config = dict(
    norm_eps=1e-05,
    rope_theta=10000.0,
    schedule='wsd',
)
MLP neurons of a small language model. Each row is named by its layer, matrix (up: input weights) and neuron, and shows model dimensions 0-95. Each number is 128 + 24 x the weight over its row's rms, rounded and kept within 0 to 255. Numbers have three digits each.
After each neuron's rows, "fires after" lists the tokens most often just before its 100 highest values on Wikipedia text that the model never trained on. A number after a token or word is its count.

L2.up987:105152121165138130169128093137129101087102135137080122104130134141104152096173131123136113086127063148148154129141130143112089130130133121138130103135089155126121119140124149131121139063131140178151110090115124116118117097164113152130143091117136109160123139135118087119126149141110110094
fires after: "2" 58, "\n\n" 29, "1" 11

L3.up776:113105112137159135072082104136061126106116127125133178158117116111137163214124159140098116114135121137137146158131143155154112150116127137135148162124101140124131130089118152123145165133096155132134127062126115094118107135183116137128163134121111138167136174124146146140155160144123128143
fires after: " M" 27, " G" 17, " R" 15, " A" 6, "us" 6, "M" 5

L2.up1315:131095116137125169103121109159122128141138122126115116133134139100167110151085086109104105157145141153121145162127150140146126117118125126106122131170126136141141100095129142108115139040150103114158133123143161139145131170093177122142134098127117149106086176134144123160076134138117127110
fires after: "ist" 13, " ex" 12, "gr" 9, " dis" 6, " sc" 6, "cl" 5

L4.up880:102110115136124146157121099124138115135123145128081102148125107102161176164128138111127139185137101120127117155113143088115157163143092103139137081137090103122116144155160131163160103150158102131128116121127126144113117125143114145125169088157108132134128119128137124145126127127116147225
fires after: " in" 48, " In" 12, "c" 4

L2.up299:126140077098119142158132142130080101074139114131101109135129177108114099095096147134132139138122130168131182137138170145142097121119145097141096108137138144145132156117171148140101084110133129143117152152126127140158107107193104126153153136122144158148122113140190127142122086130126105154
fires after: " m" 35, " M" 29, "om" 16, "m" 7, "1" 4

L7.up1005:154156135119116156136103143108135148102156131150107142130133121109174143125074136077144151104123049172150097145121147132130176153133111149081106109168108104152137106120168152132143114091115158132144083122159141107123122113139100103135127106128135141172139164142089152119130111173152100114
fires after: " c" 64, " C" 11, "c" 7

L4.up197:109114106161129131183127123128123120126093108135141121116149106138064154129123076113128109099100116106133138108081123136125131130129146145138114115157139165120148135137191117111084105134146148126107167132145157095136085122098111135136171104139132143138188128161152125147103126158168167125
fires after: "p" 18, "." 11, "op" 9, "ber" 7, "%" 6, "old" 5

L3.up209:131121168141130118131122122112149134113137145140135127101096087141184137133170113104174133092156101149118116158126163151123137143154143144091137130131117119112121138148161160129125105146106128154117153136121149082107086161131151137125159130071083141150131142124114136192100122098145160168
fires after: "2" 57, "3" 6, "4" 4, "6" 4

L3.up430:110145151154074142124075104165131124105146097115151108136139128144119121168142134109114151123140101138141124149159097058119124141103112186114108133116103146147160158098143120135142094163136138163120176109133137117140106164117132140121112117098146134113168143163089139118131143116179185158
fires after: "f" 14, " th" 13, "ow" 10, " w" 7, "ar" 6, "ul" 6

L7.up796:138157156148117148124117122124130100098114135137098160191139169136162132109129112185113159121092072113139114138100154158162163125157130145109109119160102140108167169106150167133056100133152130155100120125136140129107124121159121141140156116167133115184152157135135124121116127134110109086
fires after: " th" 28, "-" 16, "ack" 10, " b" 10, "th" 4

L4.up1201:109134095136092135115134151109073147124100126074201122123159091114132162163123153104117128151161107145149097155119157140133112125091160133130122128122117159138144133097129120095126097121123109156141138119139167152153125103124117106157133141131124149188130116149145105109127132144132108156
fires after: " W" 34, " w" 24, " L" 14, "R" 5, " |" 5

L3.up1353:108094121155106137133055128152109139162118152101140132165125133128152128120127111138118163141114100139110132138132139161075153130165142119113130143136127157158132121129141126171120156099116176129154138139129134117183162120159133159147183103113145105150134135132153100136125164109148152129
fires after: " ==" 12, "==" 12, " pro" 7, "===" 7, " d" 7, " D" 5

L2.up928:093163099095155190115088157153107108108136138131054153153114159141114124076140133068090108089176100150081167135103152145128119140134144153161138124124109140150134171133154137138096117142139156158166123174104114095120096127159120128136168098134145109133153149149176136104119095147125104129
fires after: "2" 24, " f" 17, " n" 11, " h" 9, "om" 6, "1" 5

L3.up1132:117119101110145129154083125155082113084114096092122154122144177143152148172163122103088170151101154150129149149141137156128141088148120111090172127148125097126100124131145131140129137110133091136143163137185140110134126157172124062146127178122114144129172132141114140145098161072169116136
fires after: "u" 24, "r" 11, "ar" 7, " ar" 6, " R" 6, " " 5

L7.up1391:108164121151099157139118183132103102127161110101152133142123167121174104105162127118103198087132079119148132158177164099126144122124192110136156073148102121129129134128139102141120113157110141136119118124105142137127119128167141125152160109122135127104121107137150136150134123127127163128
fires after: " b" 40, " B" 35, " F" 6

L3.up1280:125112170108141144150116143149135146145126133094118117104134164129114109138128077096163054136112099138107124116132124135085154117107086139142109089145105119089136121137135131132142115133136134135110148142122147130151130162152142115178140126152136081166146163119119088135106110156083095130
fires after: " l" 24, " L" 12, "oc" 10, "l" 7, "ip" 7, " comp" 7

L2.up293:083162179100132141149073158149123117147123043161107119113121158166149149116113158157134162089127117167100110172169134127138125100160125142108098113120140150128152115125115106118108080149140136141075137122125097111130111102134130140163110093097107159189143136137115136128144110146149121128
fires after: "4" 24, "5" 15, "6" 13, "98" 8, "8" 7, "9" 7

L3.up23:142135106166115139129094110205083111140126136119115156149127178139142127116163108125132179153093150119118164165096150139113152151138077079088125139127143146093109130087134155120103149118129148134118135103115118135133152099133144116142173109088088133128098160143142120167132188169120146148
fires after: "\n" 27, " d" 24, " " 9, ")" 5, " M" 5

L2.up1197:143181123114116150125128135145103117122090093146115147110129135135137154074133069120132126124157103137099129150128122137106139169138142147114126129121133086159119098076146145141138173121110140184163117166115102093153111109124145128116146117119128138135177130135121153141105122140167152107
fires after: " h" 28, " ch" 18, "4" 4, " f" 4

L4.up53:112104125166127124136175136169146105107100103138128138163139107129118123142104094107146074148139134135151136145110144112140142158142152162148129152135112175090106160120164115173095092102138155133136140116141125095116114095115137139147178094141098176123114072128140111109063161132175167157
fires after: "e" 33, " c" 6, " H" 5, "9" 5, " C" 5, "2" 5

L7.up1487:126116099125119147117119125110165118134125123123133143125109095134162112139169162097081139131108111154171102139141124141145127151129117144070122052148114087148153145154125149150127139131134058130130102128112113105157161150148111093121130074159096142129108145125137121143124109110156064187
fires after: " in" 29, " S" 11, " In" 11, " Gr" 7, " s" 6

L4.up327:149125139159136149111090107122085136173081091112110132080147094113154107152101113136160098079147099153163132141175130140109111134155088117159124139131110133121161127075140140139114096157142108136157101135143107132116127134112182129143141076104133139156109133093127089113111131104111125141
fires after: " in" 21, "c" 18, " ex" 12, " al" 9, " In" 9

L3.up292:088114114132142139168125096117131119137157149115137173146141170152150123112154126119119156098123105152114147141152158164149096092153113159089149137122104185125128152102181130120109073086108139139101125184134139107177077147184158169142147084134103107142134159110123113130131147098116128115
fires after: "r" 18, " b" 17, "b" 11, " B" 10, "l" 9, "-" 6

L2.up66:127128148110131131129063098152110102151136066139133113163119087107101163116136121137128173118150088200099116142176116122135151106162122160085117121150155129144143108118175116155120130173123124146138102108143115143136136117138138126105150124113072135173079131126072108096088092150143115117
fires after: " H" 17, "r" 10, " s" 8, "4" 5, " h" 5, "k" 5

L2.up1464:141141117148155150131149096143125093147137086163173125140135156135173158099120153126106139114139088113119124184140144143132136102116133159109123154140120098144128103129141153132144154190176113144111132148141113087077145092145116131104145111153140160163109122119126121117132134091152112106
fires after: "a" 21, "ie" 10, "\n" 8, " sh" 8, " a" 8, "er" 7

L4.up1397:125159105131123147153082175115125192117145177169139144094105120154140122075080145142131143156129122105122083147147133108122130171130128131105153129110080100111101143110141119117102128167121127144136144141093143105126119156126145127130134104108118126119108106113166164100039092137152164130
fires after: " f" 39, " F" 13, " w" 11, " W" 9, "und" 6, "un" 4

L7.up110:172149148105144143146126136117113093085128171137115129147164128111113149115150131135115109108084100146159108163130117160135136134163084107104150056157144137152138147079160130124104132115114163121133120151089132125107123095130084135129162157142106145127095076146123101145135151157132118127
fires after: " d" 34, " D" 26, " " 23, "ad" 6, "D" 4

L4.up1273:094090122170119156156152172127132160080109180142160158169113108123134125128142090150080119137120150082112117162118123121135113164115122134126154098115065163137133185147133100119100079138134125144070149114127146132135124129144184139114148138149141139126126134106177140135091140136142117106
fires after: " " 18, "ow" 10, "inn" 9, " d" 8, "g" 7, "t" 7

L3.up694:119118113120167151117149117126106166118127149100150127114143142151146154111117161137136099159144115134117146149118118151154097141115142142145120112155081115160115104085109146142138167122136133149178172145117114113129096136180118133158103072101091150120150148172153136129105126135106151133
fires after: " s" 25, "s" 17, " S" 15, " f" 15, "y" 9, "S" 5

L4.up1394:151130157077130132145136121093132123129081116145136139110126195134059164122111130107137143142131084108124103132181115133113126133141049111141118098132147127099123118115130113151138110136125137153132077127088119088089170108132159135163150109157120101130125117110101072114117121153133070133
fires after: "–" 37, "r" 12, "b" 8, "," 8, "c" 7, "er" 4

L3.up974:138170117117130140191118102104117179100105150112110127129144095138104104156116121116139128081159132143146111118089134133133162128135127138134149074152092145171136118114108106109085078156139149161101142102144150100115134135121177157167158107149112114108148102123178113087102148141157113149
fires after: " p" 22, "e" 11, "gan" 10, " g" 9, " P" 8, " to" 6

L2.up1185:137128130125163165152142164122133090112101141114133123122140096151131138115069091126143135082143059171174117144137149147134116135167148151073065094122133079133075148111140126144146103114179148132124148104106106110117147122112108136136133101144167155146112135106133137118104103128142132119
fires after: " c" 35, " C" 9, "ic" 5, " sh" 4

L2.up412:099108156106154144095108112135122128130140151110124065083166129104107126114121123105112155090135102105100107107130147096092153109117129116109117119138139140113150132160132128134121133074159166131134150112096129126169128126152108127180184144128099159208109125098121108113127126102126131150
fires after: " P" 40, " p" 32, "p" 22

L3.up793:109131154106146125165121099116112165176135115135193121093100119136150128145109120136137120072152105155156143134145115126101160082117126107146129111142165120148073112146140132119112113148122162130107124114137102120096113133141106163144125167107141157139112155108157105123108097109139110161
fires after: " " 60, " in" 6, "en" 5, "97" 4

L2.up85:107128209137115139111140137153104117127141141184138087159122144145108147086103138159126142146134159153124133122144140117117141127098135140120152113122154135123140082145138119102108093120129121145128164123121158144110150094111115091166128162123110110119110153126131094109125145099128131133
fires after: "01" 22, "99" 12, "00" 11, "02" 10, "–" 7, " " 5

L3.up863:171136128126106135149128155114105134199085143111100135165148124083117101136151155127150139150132089120149123139192146119116122107132129197124128133150167132131115131149091159105120106102147151144106158150074164074092108130095115150141138105139149138130113104180086136159088127146137135153
fires after: "st" 17, "." 15, "n" 14, "s" 4, "ou" 4

L7.up95:126145119115113172130133159112084133114110124091182160156154112126071159120136145102123154096104123146126157144109118125161132147081170163109162089136112163134104122113171144148082144126142115153155137075095138119130114113111123105144154118100112162138098101173179103124153126120159163121
fires after: " " 69, " |" 20, " w" 11

L4.up1225:147088131104128121168150107121114126093126148158156178173180146115117113171170089157071116135113096156149105146118146139139102100136125110131096082128093132129122165136174133149111120171120121140092166126096146147076099140148137128135129127147111117113103157106122138147107120146141139134
fires after: "g" 20, " " 16, " Th" 14, "ig" 14, " G" 11

L4.up729:189129105090081131165111112121077102120155176095132113084155131103138152128129113164131165108115127127157126111150115153135120127160143145139119088128111140141197169135127152126141091161109129161159134118120186141148169116128124122127165141114097156190125177124131138129084140133131126143
fires after: "ol" 17, "ap" 14, " V" 9, " comp" 7, "p" 6

L2.up1533:156165153149112118134101160143091083130161078110133086093160120107057113162160131140116154148112131128095135082128122138098108090128152117124098136135168132162141124102136154096094112145149122157158153141115141068097113140129132100141136127123092120138156104123187117152122156130172176144
fires after: "op" 25, "amil" 8, "one" 7, "p" 6, "a" 6

L4.up305:137130138144134155099108126118121153104126121153154087127146108050127148099120129127144125183157078134125129147134153138147123088171100137136106102132080163151134123120146145129130140135181140133132124139129136117179102128164078107136130147149113146118162110157124125121102147102147129103
fires after: "l" 25, " l" 16, " L" 13, " C" 12, " B" 5

L3.up1403:151082159136157154157099137093126164131131118104119120158167096082178115127156091113147125134108112194154120135110144097096124142105120171124166100137101106108151115116133150147127132102092129169097139099125104101159161162082132094122151150124144117151156146138111106123113122136100134153
fires after: "t" 15, "it" 13, " l" 13, "id" 6, "l" 5

L3.up128:159121089103138144153115106166133083128115131128142151119134114137105150169135131130154136107143113101199133141117178162148110106130144157146182114097088147081136156123146122137149116134133149136177138118127152141116154128153145146113097139143133099130135104094108114155055128132115131133
fires after: "." 32, " and" 8, "," 5, "\n\n" 5, " the" 5, " of" 5

L3.up630:126173147142138134168141138143116119117143113136121156135097140113088111120111120130165110126132080107117124144110144080139130148152098207097123144143134157135095119128132145141113163123127136146120150145131148076072108097150174150124173131087150125130150118170082162122143134123158114106
fires after: "." 13, " c" 12, "oc" 10, "g" 8, "b" 7, "ou" 6

L4.up815:140125102131116164090096118141142132111101150164122102173169088109052113119128115146130107131112102156188140143125132164175124133169124121151120119143138117146128089097151124111160121137157126121109135121132140122161104113146121117104121152131105180182120149112112110160105154126128113151
fires after: "l" 17, " (" 10, "." 8, " Y" 7, " \"" 7, " L" 6

L2.up194:128102139124134134135080156151116132150095147126121135135109112137156127156121117082108164117120115119169152117100138140062106090132097111119117144136096168084123123127146123153120119101094140167127123184112123108153105093128137141138159120117145108129074101107140068104105116104114134083
fires after: "==" 31, " ==" 11, "ion" 8, "ory" 8, "s" 7, "e" 7

L3.up778:114156119137161150171128147138080122105157168126110149146142105126123138155128111083131155135132129195123148143181125174110181134135132123125140105138109131154151151116144171160117108124138153127103122080137117134110139117159139109144167126077121100128159095141170114105118152106161124126
fires after: " p" 25, " P" 20, "0" 11, " " 9, " d" 6

L3.up155:131120122196120165124086144136105144130106082095131108165134119120146172124133106101128111125158114133106139128126129112106131153116103158102153104138139155124146166120150211087143146114131134134097159076104126108128143135133166171136127162126150166149174129113127108129128168117113127130
fires after: " e" 18, " E" 16, " v" 14, " l" 9

L3.up250:133134132094177119137142120120128150166093108114145140146082147109080127138087149119128162115144120136138121138144122136125147093143095098108166126145144112094116141116148101126109107131109146142095102172112115097124114103152135174130133094112164132089142105160137113139118111154114098120
fires after: "er" 16, "m" 11, "el" 11, "r" 9, "b" 6, "d" 5

L3.up567:121105104100162144123107137132124109165121150095130155139111104109133130129127139143092122120131117154182133145116168117097099115136162141132119116134099148139105138114120115126132117119088132155159153149133184102144105168123080149129181077087138119210119138111119096080110140115117142122
fires after: "==" 50, " ==" 31, "===" 10, "2" 8

L3.up326:131102151133152126124124153147168089139170116130123170153131160129110145131103180101158119139163167156118109124159099112079113110145145132149132171117134101137128088170140121159107123118162126125119132124192166118166116071143127141146105141141132142112125091174128124169159113108179126147
fires after: "7" 14, "5" 14, "8" 10, "er" 9, "0" 7

L3.up561:140144111117151146128134146101114144120127065138111164157102133108092128089139135144134149154159138158088107145148129160144114140165171142110128138136154147113137107116175135185116103141156186127124126160158144105168106087146127141144113137103126134175154112130136121144103097137188118144
fires after: "," 16, "7" 10, "4" 8, "8" 8, " h" 7, "6" 7

L4.up1315:141121159107116141139137089124133116114146155179149140159119104126151111112144145115094123112112132166158138134191165124177137159138114183142134130129078145086132156176136126154102147140103152163140142154118121110159073109135167094114139133094110172118145100151163157165116135123151160148
fires after: "1" 37, "2" 23, "3" 13, "4" 9

L7.up259:097135156103086162179101145140066147074103140102142148154144152110133109134146113128136147135119113131172143140120121134133124167142089144087146117136099107139123169088122158132070146101109139121135125158136162090152084143100115114137130158086133151126145085156137112148132115111124140146
fires after: " m" 15, " de" 14, "p" 13, " le" 9, " v" 7, " p" 5

L4.up1169:074153162163083140109076143107166102088128136121117121109146164120083103117154188148131106144143118140130170139167119118124172104101130124150149103146109141125164167080125112141113120153077121165134124109134104091136124114142086134147129154109115143124163169140163148155137110116159164157
fires after: " f" 40, "f" 20, " F" 7, " w" 6, "w" 6, " le" 5

L4.up447:100088081112093159109124143129114140113114098108112133153160140131122133130127121144108152111150115088140141145110120129142130173129097138132108133133144178099137180133153139111156119173097127121090140121096108110148121161110140122116102108128150161177115103135130127197133179112155201134
fires after: " " 30, " cl" 16, " e" 13, " comp" 12, " E" 9

L4.up965:113140074126142158118128145133137131109112172147078121133148147136117141134139101053157186112110077097114104123147114148110133096138103127129091114170130141095109138099113125147109115112106157171134105120110132103130118136160129103131115124120128169123175096102162108135058109130134148124
fires after: " P" 43, " Ch" 19, " p" 11, "p" 8, " ch" 7, " F" 6

L4.up610:132161132108141155110159103113111116107148137135107113136146123124114146157147116133134142122098130126134135120119131130154127112136100142150092143172127146092134156152133075104140138101101162147092063092121109125111084116166137142129129130138112135142143133155110116106151143173175121145
fires after: "'" 22, "k" 16, "p" 10, "m" 6

L3.up596:170134112153099152125126120135121072112110103126132124103144125131066106129133184139140136103129120129155152135104111135147134085116124179161159114133153204120123136123134167144080095104133117124142101118113169129097150122119101138148127118130129150160118135127106080132103101112130125108
fires after: "," 33, "." 19, "l" 7, "re" 6, "b" 5

L4.up367:097122115146153166128169101130136114093122095127116104184104125084161119145111108056139107187138121165147131110169129152144111171144127129132135123166065133145123133154143143159130151115143144148141143088119153072139109122144130136137138095101123195170134090135151153140132172134112142133
fires after: " |" 32, "|" 13, "1" 9, "2" 6, "3" 5, "9" 5

L7.up172:143103142098125138129122090104118088133098138127144127121183119107135132111113142137138092120120117143139115147130147090148120141115150114102114114140099114128102094131139158145143113128127149125120152156141148094113166120110179114145137153132060136167172156129144092180108154163127125133
fires after: " " 65, " N" 9, "N" 5

L3.up478:122132141137122124166112077130127109088123150127134121168162094130089131134111127105103076117132135152148157121127138133118162137124102137122152106111068137099106144106139128158111112125139140142156153117163108094117117075150139139144105116118124139129107057187172142120109145099111123148
fires after: " |" 38, " P" 23, "|" 7, " " 5, "." 5

L3.up709:097131146167135148154131093164124096081137108118100144094132116138154185120143152116146132114163135169146083143156139127160083168166135121118170105149104081132076097123158126107090130113142102166127131104145127101102104118170129146134121082103145124119131133174152159138138114126145152148
fires after: "1" 17, " h" 15, "H" 14, "2" 8, " s" 7

L7.up1246:163131089110129180151123131120096124123094160139157130145094126132129168091142119107108108146108091154110130123114123135155134159126097133173115127123122104133195170148155109175116126184145139136129102121147128117126085110175101110171158074124105108133136100153129094137156141102155168107
fires after: " " 39, " m" 28, " b" 9, " p" 6, " M" 4

L4.up956:127135127143103122160108149149131135119150124154145136127133176084143173119134137139058151144105113120119125163132140163152127133082147143111147081165087177152121134148156145131104145154151144152163166114132112082165164089166135085162134101126139151127115124089088141102114128142101116106
fires after: "ul" 22, "\n" 22, "rit" 11, "erv" 7, "er" 5, "at" 5

L2.up746:134086163128108127135106129176111171193159171131155103114142139141107133131128110135147196114151135177124127119112156127090143153164132136121103113127100129112150098134115134105145096157127150178135123112143109107123082067136138161188139143098112170165155165158157129171117153084141123163
fires after: "01" 20, " " 16, "02" 13, "00" 11, " A" 11, "97" 7

L3.up1259:111129102147149178153143126163150065109118170163157112158100113101123119159191148103115100125144159160120128142173122120088178145136097116102134135139085118156138131138136110133071137121147130133163121139138115091120143119172124139134139115095113138180139139122137148124125172114173162130
fires after: "1" 40, "2" 22, "3" 11, "0" 7, " p" 7, "7" 6

L3.up1046:114121120117156135129139081091071139102125134156147141194086148126149161148113094161113085135146128189133177154143148166152133127157117165152121093158101112149103095125130114113140161140099157173162163108117101114132127098108100148142124133069099121150131132116140109139131165136130145141
fires after: "2" 38, " M" 15, " H" 10, "M" 6, " |" 6, " P" 4

L3.up369:159125114152116146076146105120117127145111178133140081110171122148153152112130135093130146132131161124128082135101126115093107138155136134135179144126102132093128099136144104112162096109128105158115103077127110089156130115162137179133110119128141132129103122122131101169088193133115134149
fires after: "ember" 37, "," 27, "ary" 12, "ober" 7

L4.up428:178123136061147132168109093116114157137128147138147095127133114142157172114110124147161149136130124091127129146104129169100111109110138127142108123127130088092126129149118109084129104111117149134137136151159102147142160114126133101142111119093130171155152136158144106171112171117124155145
fires after: " In" 24, "ot" 9, "at" 9, " P" 9, "nd" 5, "op" 5

L7.up1187:154119115133125144091125134092131176121110126101138127124116155154145166107103120131137132140146164112125084120125106136123163147140140122120138161123089152144125141108137160155131131126174151165175088146103165087127109137148090133156147082105063093135135132112124156121089150114147161112
fires after: " s" 19, "f" 15, "y" 9, " F" 8, "6" 8, " f" 6

L3.up573:122101130150144152140138147147149113146120144155147196180121078161176125123090153128147108098167112124126134131129133152140117144136140139171140147144124097143091161153132190128116082139137164152147122128148106135157143169165122146147138143147113132125135139106153143178142149138127113123
fires after: " N" 12, "mer" 12, " n" 9, "02" 8, "x" 7, "n" 6

L4.up1328:097138113123127119158079112162158099170104160151124153106134148125120122202127139133126176147124111159148161139128144132126159178132114189102131113142076134143112068128152151142095120122145127138136106080141142079082115089114133140129131088173139161099139079143154133149116149129138153145
fires after: " |" 54, "ent" 13, "al" 7, "|" 7

L3.up745:114129096120144133173110119193126088130143138129151181180174120088154118109155142128125134146136146109151133186154142134130118136139082155123112101125090126132119104132139136137108132127159107140085150068137188113117129103155108137116109116121121131148129147138120144106132152121146134112
fires after: " |" 30, "y" 11, "s" 8, "|" 6, "u" 5

L2.up1176:069125159101132173101105127163125093103094132108140120098133138119113160120112139092134128119137118119082181099085114133156140139184109120113121119152140124122123171123149187192095155119111126169119129116107082120144111128123100136152157154105144106155137095116154103135126161143090149095
fires after: " p" 22, "1" 13, " P" 6, " O" 5, "2" 5

L7.up657:118120139111126153138105110101092148130136146134174183071124153086184140145121126104075129125119128174123150119107173160130096134135159120144149081138050141115136118090149131143173143161144145131127138111125110114141137125129122117167139102101140135149134168120132098160107147120140099146
fires after: " M" 15, " A" 14, "z" 8, "M" 6, " In" 6, "pr" 6

L4.up60:130087122166156130127125124136125093124126140094136136121138121111112140148112110140134114085138095089164108124138131110150138163126189114150127083164089160136125133159149192152107101086129126153155146090106096093110146143132104123150122133159123118142131152144118125184128181119126117126
fires after: " n" 41, " N" 14, " " 6, " an" 6, "ent" 6, "re" 5

L7.up1147:125128149083118123137097119142123094123137107146169131151130175111166157141122134152103136163086143183190112139147117133110161143141101137154167113120132120126114163135157108159074102148140123136133146122150143080123098116179142064135121137136109106124117126127110143125090133139157142155
fires after: "8" 11, "ar" 11, "r" 10, "l" 8, " Al" 7, "or" 6

L4.up866:161136076164118143123141168148092108118151126143147136164156124161134131097155140105124170147091096112135132109140180144140083140124135165171153129141105132150159141122128133112091133141149089165122077138157099124114144129119113148198148125083093119123136091140158113181102092130173159165
fires after: " B" 18, "oun" 10, " M" 9, "'" 8, " b" 7

L3.up803:151127110176099158144080166143089111117094135114137110174146150109119114136086122123095126157128138150157091149151164126159110103131157141113145150138162138124143131127118112114108179150094131166078149101142128125147079114121143146155144165109098165137125139149126106169104156142139095147
fires after: " D" 59, " Mar" 12, " L" 6, " d" 5, " Y" 4

L2.up142:096154083153150165188089128142100105077139095124054086132157104096151161132148098120114073111103117176128142130161153186098132112123128127111145150123142134148120150156160131132123145135102157139195118121134122116109138105140142141151161090100120094126125087138159115130094149094128148109
fires after: " p" 33, "p" 17, " P" 14, " R" 10, " m" 6, " M" 4

L3.up558:133129109105109139133135110125116122142126119104063109132154127104127161131083089150085122130098098156120122125130176154140117120130121113135144083122115138124141140110171128192156142102133163169152188128164085135148117106146114108176141165098118139130107132108185114152110111104142099135
fires after: " M" 23, " D" 18, " N" 16, " P" 6, "M" 6

L2.up138:101141144134147142101120164171116164109113160122139124165137106129166112137129094118119151135078115166142116145120130136077142129117101116136137124119162111135092092104145143113120151107097138155133131079151124069145104158134148146117143096091163170177149141112085141149129146109095132107
fires after: "ist" 24, "ion" 15, "t" 9, "ct" 7

L7.up4:109128146135087164098151153089067146105131114081134150142141136128097117115153132115137139098113134160126159112123121142143155130121094119167113147152094180132119128143160105120092120134125187148151129115129156110121080174154084100147156112106105156137148089106111137153121124146140146129
fires after: " |" 25, "s" 13, "es" 7, " p" 5, "on" 4, " m" 4

L3.up286:122133130107148178178129153155091108117164125125135149136137157085108162099125047121136125137139124169148128114146135158091174112154093124113123123140144112121117160150126150133067084168152151130142112153135126128135084130139136165170150133088147110139101129131185115159114124135131130121
fires after: " p" 44, " |" 6, " P" 5, "ian" 4, "est" 4, "ad" 4

L2.up490:138136153119106160181129149164120153125115123156163109137137138148181152129133135148122158143122115133126168124083161085088132129150127087083140094139151129153168165112138120159119125119126114139113122154117162110143130142118103113092163086101157113176116151127108095105118128109123110115
fires after: "2" 46, "rit" 6, "-" 5, " play" 4, "ub" 4

L2.up1177:110086156124150122136100099138105119118108159135107153129157091138124148112120150131166130084137101115089136130122165125122151123214115124098103117174138148121107126161113141117123127151110177130133162141148129111137139113191104130126132152119109125141115101113167110183098093148119080130
fires after: "N" 23, "W" 13, "ity" 7, " M" 7, "^" 6, "m" 5

L4.up1379:098088100158128144094111130138113111135141134081089142149185112132069121144094084120124110128110137116095113141142141117129110126153117150125101155123119116160185124118129143111123136130164145161154164148140147094165136197110114118145139101151103159126153128110151122139113115160120126127
fires after: " ex" 31, " re" 18, " dis" 9, " im" 8, " pre" 6, " us" 6

L4.up227:129137134113138122144126136153145105121104121117092129166135076143109164147120111159125107130151134110167126141177126170126073157139155170099169090140132172144152136117162126134116129142102094147134121131144121101058186132159127172112125129102068160110129123105122107148105129111172123102
fires after: "ire" 29, "e" 15, "re" 11, " n" 9, " N" 9

L4.up373:141088129090139118129149097079112153121109106085157119066119111105159156153111142130147158111131158120129109129172149124140134146149078107147162151163168123109134119092151123152126119144084128134116069148149098144128120104122158124160156119147148121127122137119147103131141117100138110125
fires after: " pro" 25, " in" 17, " In" 9, "96" 9, " o" 8, "01" 7

L4.up1015:174108160090137131132120075121110126111108114102121118123161133092142181134121091131131165119119134156120121130126143116126113158144122113123155098153114078146123135108124151114119085166146141156074126138128113134140175126128112117158123122093113093171144178124101119078127117106125148122
fires after: " comp" 29, "p" 15, "ag" 12, "ist" 8, "\n" 7, "eat" 7

L4.up522:149145129094124149168122133096166129108130161091146119122110121177144130094146110117132098138119123132144127162140134147132084140157150186093154137153114139140126118082147102120095126151110113137133133090111181082123148116172092162143131110108107168116124087111153149137109088100139153153
fires after: "e" 41, "ce" 25, "re" 4, "v" 4

L3.up280:152127187105163169150110124174115112138114102139192122145154145162124123100158151147101138132110137136161097141154176112128143133130120120102121139149117132103143102164115142139116082136138113149104141141143150139111124106119113144112116140093165177111110157158123078135151094128151145124
fires after: " " 63, ":" 6, "4" 5, "3" 5, "–" 4

L3.up1176:144090106122168138116091167142098144143121169106133139135148133105150171149141121127107171114117104121119126135142146152058167134125128091130104108139128150114141125063149123120118105111108120133158127109130134140152119118112100090145153134111102150194101092096173077140112089119149112155
fires after: " P" 23, "p" 15, " comp" 15, "i" 6, " A" 5, " R" 4

L4.up223:153101114146141138182070125122086104101115182109129155115121116106134155143147117143127089158086095154134149131136132148097127094142101119124163102145165098129126139097148147135125129111103200145125135147131102102111107101171128127190154125110114173118135086114124064155093127111142108132
fires after: " D" 30, "1" 16, " pro" 11, " Pro" 10, "en" 9, " d" 7

L2.up393:098111187117141145122102103137105112130141159083139099151152076120142147143132138156153155138119133156174099118142121155130125095126133103105149099142133138100099158077152150100117146118158167161176161135143121096120112128159117159164131118111132139143146161134091110100129168114126135139
fires after: "er" 22, "ist" 13, "ct" 11, "1" 10, "0" 9, "r" 7

L3.up339:116133144099151160137150092101130097108155113136093078127129159134128109115114159140154159088178126170126138134145135126157193078142112159161122130146120138071163139115170106142113111097095145143133131126113128145130096104124130130117082152111089133156118130132126103081103104147125136145
fires after: "k" 20, " W" 13, " Pr" 8, "r" 7, "p" 6